{
  "d_model": 384,
  "d_mlp": 1024,
  "vocab_size": 8192,
  "activation": "swiglu",
  "qk_norm": false,
  "attn_scale": 0.0884,
  "parallel_block": false,
  "init_std_o": 0.0,
  "init_std_up": 0.0341,
  "lr": 0.000968,
  "seq_len": 1024,
  "steps": 11817
}
MLP neurons of a small language model. Each row is named by its layer, matrix (gate and up: input weights) and neuron, and shows model dimensions 16-111. Each number is 500 + 40 x the weight over its row's rms, rounded and kept within 0 to 999. Numbers have three digits each. A neuron's up and down rows have the sign that makes its largest values positive.
A block is one neuron, or neurons of one layer that tend to fire together. After each block is what it responds to, as a language model described it from the Wikipedia text at the highest values.

L9.gate19:540498481532450508463504546442498515505553477534453470444421601521490578483475461538475514553503547522520439450511525494553513495482557464523556548516528520552454480465546498483490538522497507528482530513487530519512576513471473535543428510496510429549477492489538607465462481399481473480
L9.up19:524487465464519516477465495521478545470505476467516564536523548505524479507481467488396480483522522534519533548529518498541538517443545474472565502466472531505497475501523524523613526429596460489464495516514564487468527474506487440503589430539524466532519444487498487474434471557514543558
L9.gate88:531487529523527526522480459540474468446474540499474486412427408510451579535533528493558512514490527464531490529491543538505506506532455460596472475512522569482464523528507545493538402495503507416452480507533479548445545470474548472481474512511580513453458490538540547465440511575514527539
L9.up88:523558471487487501439480518565423573541530422463447415612534453487551494505543463519436442483504578494509495479552469601522498493488487487519505526506546478501528498490553508467582567527491532514559471490484446536556489463473547452514556494560494486530467518501523568474488565565511487473
L9.gate105:565500478484506570552535459487505450484547578559518511487523582520529518505502502476437483493465522491486485573503495483528503440538504528474548462451483498465541540458521548549549485459491538550487455500462519479455473560488510540474541491578573508506465504533504467427478491503481532580
L9.up105:587517413486536527551545462528490521495548503568485498583560570497518515520510506491426454465519505506415482464567508473456545539463556566483538470536513508496512573445530550538508485479484492517502523531462547512465513541515473551421526561490571517452471384478624443543474420497483493478
L9.gate410:493568487521491521522554449500496536445515424561488524501537436556491480522468510479542459552480496501548502451470550503519551498503488544594539588521556505518466525479474473422499446501481467478544472505576508507418590492454534510455540539436451470465486477526541592434449612478531496591
L9.up410:547525439530473476443518518451565582476521473472532493501483460496494529490477466522468511458509476622450486529554471525432507505469517499538502543503498479526447554499475427472450494528568513503522421475536517536462482532421590521502443601461488490473539477451565535481412478459490473483
L9.gate878:470545461467514541529514449556461531514480479433513517481485474508504534448558533571506443409463494559536529465492518420523487520509533511530543481545531436501454529408557500471543527519555497544483461570463510479468411469471452481525500493494524477529528452532482490506392506451558481483
L9.up878:497449476508580435474471518494512495475531411499550531508561470536473439510506561446569569496443502450525625491532479539503446520535469484500505505432471557515425455494551488515502514452512546470498444550558421461532468539503524515487491523521533484570454524563532517465450495480527521566
L9.gate892:519508503408506495534564474536527487446508524604472509503472548460495589528490439449532520497550458532528490493550532515500518488420481529521507431406449521494516470443551513493542439437494418554428483470510574496563583485518610524557475525509524427495502455486490462425468495490551474597
L9.up892:511447498508500512557526476497525525464576565594475451496578571434461534499459464496476521429490562519520488495526516507423431541511488511473537511517455567505491478425505530490468391498524474542521551516477529487493533457505512479506492492515461534457444399418475529515494520465556457463
L9.gate965:568525434519535614535512489452540429458570475505514438556519537573473500466478519455444483509456505486457533466520558486501508519556489460492492503569522499526492564435487550496568496480472595568498492545541492447439503522460495519516526561468614539486449494553572540496461580470524482593
L9.up965:586468490541480465542554410549546542505518590546493482526477548508540499504515472570465509494525494503485485487524489481505538497506553542498536467462562490487453557478479508484457465497563523567410515418510512490507489564440559505500489451541506455474458533525553529472469473532431570561
L9.gate974:493482525396461582573475476510478502485601568480530451520507531544476541534517529568519512492474469465499540510502531592416461521508530453448605502549508510490569526506502518464539500535500507519556490425531507521564536491490495447586425481534555468463507514565514554498442508545479531534
L9.up974:548546544526447502484514504524528566543534480495519372507461517542529526431519530456539469533518481627487437496482590464509518566511499448534434481586549464447380498429460539514480541468485512501580488509456479500495524449520562460540485483505524505483508491523542489502504543553454438482
Description: Section-heading closing markers

L10.gate124:553476520528485546467507440481560494538467538540444471545478487444470546511467541490460488497475508508487452552505514532511603484475560463547520478460457545494497510553426488493552527412491507540448456494520485490525532545488512498535470485595502493550479508489514493493517531483499550565
L10.up124:505553469514500529491503498538454476551457528461483416463539468505478508535543492550472489478478512450380439476457446463462453463504555552614477503495471569553502508519446557467509478538506548523451518417514479501490469422498495437516434505533503525510515500463526455544530502522451535477
L10.gate328:498531429517507470520498438532538522451456373482492542572506488411556470522514452478518484496476467431550439472522477540546528463480509494528511508462525506478554518492502507498439517527519509506381506493478466545498526499455484461551502512627522486497466539528477450468486487519535504511
L10.up328:611537533501479546497519542471500523480488475511475445559467446460518484545480493494478464534480450533457473459518459538558498543544498555491490583478439459470466484532525497538509471492455565540465548535505451525540566468520474538470535484519557471490507440468566434540576446534536431476
L10.gate369:570469517468511568541545472503503493451530477454497454473444515514459503452489523484450493480526501482560487460468468477555510421485499454540573470500554591487499482540469517469571470478511504458551478563478525493542542525498469541519482461417474514497488479455503525494521530523516526526
L10.up369:578493517543473492538533514522442426534439397462444505580499456531474492555507420466527504436559446482545462426434412486464489498500539511523536514474443472536528571452478433478561497470452466475445498439462577540485524476488532464475558465466545459559400475461482521525470519541551522529
L10.gate483:559511519488501489509489535517569487493459491517507455468515492490518416529582502512546541528524435521503498595555502487547531474534503546535508510578544529520529520498490458563487493621512531555462485501433451517533452449477472452532518531505474517537486561559425447576479506532479454570
L10.up483:575542495563506494470506583548504544518506480404560479512560548395522503571537428458476548560524447497491462465490549475520510500491578569472551508481468450497549478419468427518548446499459465446498478587465510443531457486510498490508445502539487535467454448488515465515501520508559497532
L10.gate539:522411620498508521470497513483485444566441464524466482529512489521535509519499533425473528547467429459479446495546522445466566469547476512510428479478480451573502514552522549514506507492473471573415577521489507516512425557529468481569469537545481525469516490532441489493552545508485479581
L10.up539:554489491509497526551492497482568599516488465535530559522491495500508500578511470465473502515493538507500502469513509567499503441540511489512516547559469432523531484462509526485521464486532466448453498446605503511493536506496504538533495494525505455549517541517467521427504538506471495476
L10.gate869:560546544471550529476469549547447486433502492467461509513466448507472502544523493489495504503492486567532455508550455480471482496484446534513541451537486483516447493506562470502538475550545486505533439480427501433443520483445484482616502569496504540536410489495481507437519575537422446530
L10.up869:550577516443475452475488503504479539500527404444523466549523517451506561491462421499437508506485426489503460411465498522538553556465530512523550452497550466472441479545494485516533513437504506466500458478530459565483495494531472527484564463457487537556510540467499515477584481524533567426
L10.gate879:528447502465555547486512469560486537512541479421496524503553477528531556470539447506562515445443411527502496464510478472503489428513546524558522449485532512542530576513552562543564467455478480490473467508534512461485485505515455533544487501462493482561437488477444519527450483469473435516
L10.up879:475441459484541527480399505498459477509432456525554516424550546521462504537418492564447474448495444489451522442500500498519531549486468555576457476442437436511482513573495500538454511456513507461479441538509519567492438556554477542576439551480465518536488546477416468559552464532446506572
L10.gate978:470513509585498522528505450594544453519575503519484537468469498528441495545591486491444509565479473627468462520470542530544433504476516507510463489428563471532481528508519488467461457535561521546556486488494566440488439498528486477462502525448463524468544586475528408516563532528529492425
L10.up978:541561557480488520483454473524453552541548518464509409534492528579485489492539465515521530530539469494467522466514486479473540505518563558536408536505531391590499573536564486520561520489551534507523458452500485548538555520502508536548450512460502484546546498526571511513533520462546500498
Description: Dates in narrative

L10.gate218:536450394555511530477465440506494540451486521514413568535447584512539446501471570559505532492507493489502480482524579530450578552469540532485502519462453442482449537456445507542539522542496498505507431487537535575485511496487541578525536513492507492522545520559506493519528516559517613449
L10.up218:473549460422546457506513470502411574468506493531508512510523590479553557532504485508465466391456562524520479450543491548487493525446571526471511515451444518507474553478458553478499564474462461492476483502465493492446469465544417504505527536478520563475444525503506539543487471462535493491
L10.gate262:592468443557513473570529491506464530438551526509487568487458477507561497481578522479465488496466472508481471477480471516513500484566475508530536466450440493503508554509545536508562461519526514521558455518518488536479491462573595496478517471507509468503497520467510484559579489488471550479
L10.up262:511489468513519518524517469462484431490454493481496598537502597539542498446468469546553544449553535488488483506529495500448518596494473455654536527483558480557422459469563456502488466446561579466486503438537585538482512492453486524494455506486523390521555507516540480481476504452556611509
L10.gate435:429516545483483478504532535545440522472525477529508455508532498413501491451491447528533507512498471484508446545548473445528521514453492456482529508492606509524472508468457561461531488434483465499507499466499476424476478515515490589476456485474452497471470411525536523454508523491490501493
L10.up435:525484395469460520501506504513476600490474465526480432544482612503539471421511408555425519517544548494470539491480486495514508531498520473510612611489511499498454496501518536536525489528465437525494472518491509479509577473498515501507500522509489449509467559496532539494467477443522516522
L10.gate577:522495411488592477529398465548521536475531467523378486520514496499490488518508509506465477470492595542541519514514518466495493493439614521476472478449500466457505541469461505517488518525568518514542497438506503524494556515520457517483452465456481509537471429585547572461538495555524569472
L10.up577:512553595458494544548504480472464485392462550541463547533498401462584520562487479470541459572453509521514520505496543557564512492576487517469500431470463509524443452465469432518518544488466551455512533518540508519450493511554444524530552474497458416419534508415488542515507516442525503511
L10.gate629:501497449485555501528583446613453519504564598625499461529496486505527547531497494498532485480454463577548530491470511462492504514531462548504533505543524455499435467441536470545552500508517502460491483509469573444467560496471531497451472456473474526487452493523456535495520464524497602500
L10.up629:465507517429544545483512504507521500507527516548543476507576423462453568510509514490445557532526501500463559541497472480527444478443513462568449483537561485507492452479459469531479471515511549542596560482493449380492534544476567551441464420483518525438566531525476503481539499524496508487
L10.gate761:553505517596502550534466454525496528520497498546519503480514492507511516525475515543503524559480475579565525498461466438537491456474522482462474494475475466496472491411415525540503478508461497584515477521434472515535420475444479540533488484488546534496552480501579475496602526535515508518
L10.up761:502481522561524512499471542437457526522541468554479564583489484566507485478472525523496483550559457585495524567415516446572500446469502502420513515479522484492537542488518516464485476508470568543578446480504526500467481481507424501483537510490524512451508469521553455538524581511439460506
L10.gate777:546493534478451592509526507523554432502521530530440459565533519528477462521544521481464455571476453498478427479458489474503491418460482573502496418440550524412490482519464527462505554478497525445457529497505519538537506489521499394481452499469502496571523497508562496523471434523468470413
L10.up777:557502482449527481524551398547506589514507491532469467472426506573526509496446456499510479508481536544488573515514504531508455452478552542434551570500450414542609515512559515470599544559518555533486562548468474488478504428516497504485538473453505437496450494511523488508464500444486478450
L10.gate877:523469449507543571554515466479473599508525480506480515438480533544548472499554496514419404449504462499426623497513540498512496472524543480519545490492491483540534490484436472554529515468447491452504416528510527559485580502475537463504486476505450410461491526558574502482496439489481539483
L10.up877:517526442473532504527491492498479473579479452470480518429532500539494542505466507480565439444488507486560463538476483518428409462477492545555528475477466505553547478490481507474497481430481431478483435571487514498507493484533463538471508501483404520509524545460511476518420511471515515487
Description: Digits in numbers

L19.gate103:471556462502534508511509446506539542496496521580527494492538513537577512523461460445543538500493454555531542563508472540589448492523501408532483419489581507515521524481460462546487539411481528379433505501457504482492503512533510484427558569520477472483497532508530459424460565515490520415
L19.up103:518510508522477466476542512529469524565453609518486481519521484546507525514459434507531526493485506525469570503494422491457456496492489462504485531520417467494555542423571505532540620484523442474437523501513546544453522511481537462466493509501520444464524475451596449509435554509496435487
Description: Predictable structured continuations

L9.gate59:527533418529500553561475520466537545466513393485490512566531542462517488434516476508470477484581524553484524511491470563453527454467552465488492508448469495457492518498516533472527550508461503464540447521527582586446472479507545521506492470523512493549492538540533456448444502502520577522
L9.up59:507472560503490461515501480498541431475502530514505587411502502527476562476442513481568521604479450561444523512582522463466524505561461505569437457515497488529538450528507549482495478512500478540509479488550466520549568528491563458553427510511460441538490477524531481543500510515468525527
L9.gate106:514455447502538503525502486526525540460485519490464492423403526527584468484454467541492437445467517571517503498570521445552486561526526490523504429531516490582536497444498555507540574544541523494474445555540552513519530492471529489538495483533544460462572482461508538568471520465446483525
L9.up106:458493480546579446515487500528397585477471537506514503452522532466523471543501469472575517511474468506445530488483533541513518511449497477528474476455470508433503485394472441461561536498528507419428484485491526460448469463537533480491503525486565499572557401521535461490499503443432534487
L9.gate144:540462481559548494535515494395544501514520603511539547466417444492555531395533449587552476563415441551505511522492508493537514510469516516564548519498532531493464494530508501506576476475481578522455463486490507561455439490445534511478521481513508471504576535530558508522513523451498529494
L9.up144:541468578479484515545534460480459480430571533429530503486525445522563533542498457547526463541519485467497592510465466496520503488456528527476493508506467531506548503527476436575469453537506573518538502541417492602414558530447558533497448442421454498505505512509558513572525520538590532512
L9.gate168:541509514474471549452478561472535495528515494432507542549524518509490469483539464608476565480477389573496511492467514503500520512452476481507468451454574491568538514470466467529544585533468519487512513519502459553479506553435566501528446495505457524482494555484505498530562591539489475525
L9.up168:522519500410463508543480492418592442487570516509497599476448466613520491491517501512511484445480554526518505459519526517489475527579435521472535597530450548578490494509570440518550499482504411523499483495506560523484507521462552477471479451446462514468442547502451473456443518488518487501
L9.gate177:495498492532516550530472454537515481454519376452475564449517569525452561527393487549505472539458455488584544487501561522525468510573445450616566563502527466500518498496418515472502543525498501489532437540490480515554514543467473532463536475491454392500537537542434511544582457540564533544
L9.up177:479480491464502506509523512493490566511489490509541533531530467597558534498439484584546518456503502554517503489503438495498496403513476523460537441537535498577487533417494556516442543470490465548530511515438534537584594468484488460524530470478455475452512459490525464555493516474571438521
L9.gate548:422495516430470512490540521506474486443436506459427587516428451498462584492485514497533526542476446533504524491498492458553451484460552567570512535457471501522485488523558518524511514485490431527497487508494515532532451518438501441506499480468504452509492515480490518533490460479482500512
L9.up548:526516477492580496423516499493521503445588526489482540428490472468499550515486523510544444485520523520506503544473500573487474521482421485557504538466433473536519461490452411504524490591515530481401476535494550568560523482485504497413516503573487503456502534412477469471448430478523520482
L9.gate650:527506435467508493489498462562501529485573548547433493472473486510429421444472527419521482538493540537523512524464499515545499519527545497510536464496447471497441550524458489499487508411455523490504571505495497459476468465482528456467511506470554525447542506606526522526455500529497563533
L9.up650:495544504532517452562516480489566542484546512482382523466516460519456465497519562569517410535516451495470524582466490580527477509458457452544505456499440498439510527452496504480436472511505574507502523497506404611489470553480486490434519491500537530421417528556536516487432505456474549550
L9.gate682:569439492442486509446508502504514503551532553455510464552378459462466554566542549506480500520441529457540474534434470515539452536566504510474496435519497446463497506505552502471559523505564563509550451457473518522474466454524523503506602476494492548553468545435543500500510553508517547481
L9.up682:506466490494503547489471556544468498442486502421507440538533493468519513415505427491496428465517453454530540535564519459581526524519576484510598508493505495502494492449447630498496545447517504476490515511556514503541487506522570507449468508558540517477416434507451552532534533481477511536
Description: Second digit of years

L19.gate70:583458627510478555450621481563491520526526527495506452533427456446517462515532471489487484521502564483471439467539546490541503546479514422588546541521493501571497571458544491485510479489509521514455521459519456482465493540464505438498518561492433508482508571446538474486465566490427493452
L19.up70:479461544562511517495541563522529493519480512494505491481549439538496465537550494471533525455463487536463487507511482509517498605554537488474532490509455477514485443562568582511523486480532473520494495512525497571522468528524517535527472488496617501503520501443422499536490451539507505462
Description: Noun phrase endings

L10.gate175:530582510518548484497492547524473545501524549484500471524530492452504462505547564470442478444475489510546524507489508491517508505441540509536526466515511490526510483445533520473568514472541421596483479515439507519501558451549432506568500508495535488479486431446580498535501462549530417510
L10.up175:478484526508513522497508524490515477491540482549500573513530491586492494500485500591584486412491478492571446460506445566502539479476518525450503485497566477439391542487507584475579463464546462472422497475517540499536402440466497504500514433548594503497412449505474591580486467514592467534
L10.gate336:549519411465506503468510536536527411411494500492535468501544543500493500465465527465488502426511471508504520474530544439512520510544480482572529522466466455537475550515514491543514557497452423561485413443425584454506484486468446423513535563489555549532468543513532453513518560480468496492
L10.up336:522519549526520479531468474500529512469464503564550457608540439529493522564469523436482488577541503489510567544509553571541596493520520505496562439511547495536517499444500532568548531466481522506550475461482529482522480549508515528481489493468474483480525437526484520427484468554484503555
L10.gate440:532514493459523540527542426505517475510581499461514529465475464518470516588528505468452545539503467500531489466421521502562514514517531484501542453584532483511543526529509512509553466497492563551518528537519564507500550474473431462475511507439478525508460526485500506509450479413549469488
L10.up440:537485487518396450599508450512507443550474565518463483575515495517486606538458526501524480505512450516503484470490593399557606488534475505511488476539470505487615542521460407494493517459449515481528589475529495493447447478514510530501539448491471544486524494476543515538500500490524497569
L10.gate479:533555552445536492523542480550518532490551511490483456543588550428399560479463441534440487521506509485520498485484549437506481483497503501538473457540511421443502472437589532489519498460493438474512464486432505489459549472554557489483471520460570414539589475486531538446478501413485469529
L10.up479:491489465475420501522473433537501597525525484585503449506463476526485505450601508482491519538482503508446505533552554592442509466492569541507582467502517530496585429443481495553524596457523506541544484464554487462497455440426530508544542467520536535432442580540492533496459481512547469463
L10.gate675:536426512435492592443497529454543477503506393506451477512474555521513498515526506510467533447491481456529524464515432456541448487498543497519561536441582499490502482512492495502506463478480469507504521468466556528589499487471535500560471490533478430477501600422521536517499467551526496470
L10.up675:535475505458560499467447540539510493437563505530442577529509531453478538535579542486484512516587437524517509493546596523535486596561578548513476539514486489446451448471513426543498481533462533481484523509529453513507481473453519569496509540532452482508524524488529570525498500470535484417
L10.gate727:539511506470467537457534530473470553548457544406544500557506489427528553437494426392424455471480528559487461498490571502476536498487534477484525450508537491459565545457459507454572511458480478501508450548545589540477487421482477470538449526445554453520455419500500538405442437477507485438
L10.up727:526520474589507543439549509508501525473551472466479531523489489453455520471498565523520491522508449458479488510544563565495488493530533542576530505526475425494554521475428455502487429499534476495534500490484510516505571390470493490505426526539528512521468511492512515470458462444523522446
L10.gate896:540484480504470512537571484528498493499542496490503462556489524482564481467472492564516465472504450558492481516538505464368527525480484477504496479520496464451477477464554460509606476480572501518440491564555507503499450459462486496511511524481535500533424417443518560558432537501536489522
L10.up896:495516561467461447447509558467548536465542530578465498527526489530473507584484451426507486496549479566491534498539472608495513430441473456497494452460509502546542557627511491477490470544569539587437370486532555502536431497454512375532399584596519497498525518481503466416462466551481517469
L10.gate972:549560533474441500499552498432484562475528418508469527497597499514590470511446458522562464536509491558476495447497573477468491555533484504496506570507553476508565482444552468508581540431454529489434505474482602524483543481500515510569503491443462476521465482537634577460480531444435531551
L10.up972:492446476508524455470486547450518464482529515524507578481484495478521485490537548550499467483473531509452418469551528435484495468542501542520563488419516548546495526526515528499486485541538448548507516564466514519457492469417496431471520509489489510429364598467488542448472520502490549514
Description: Agent-noun plural suffixes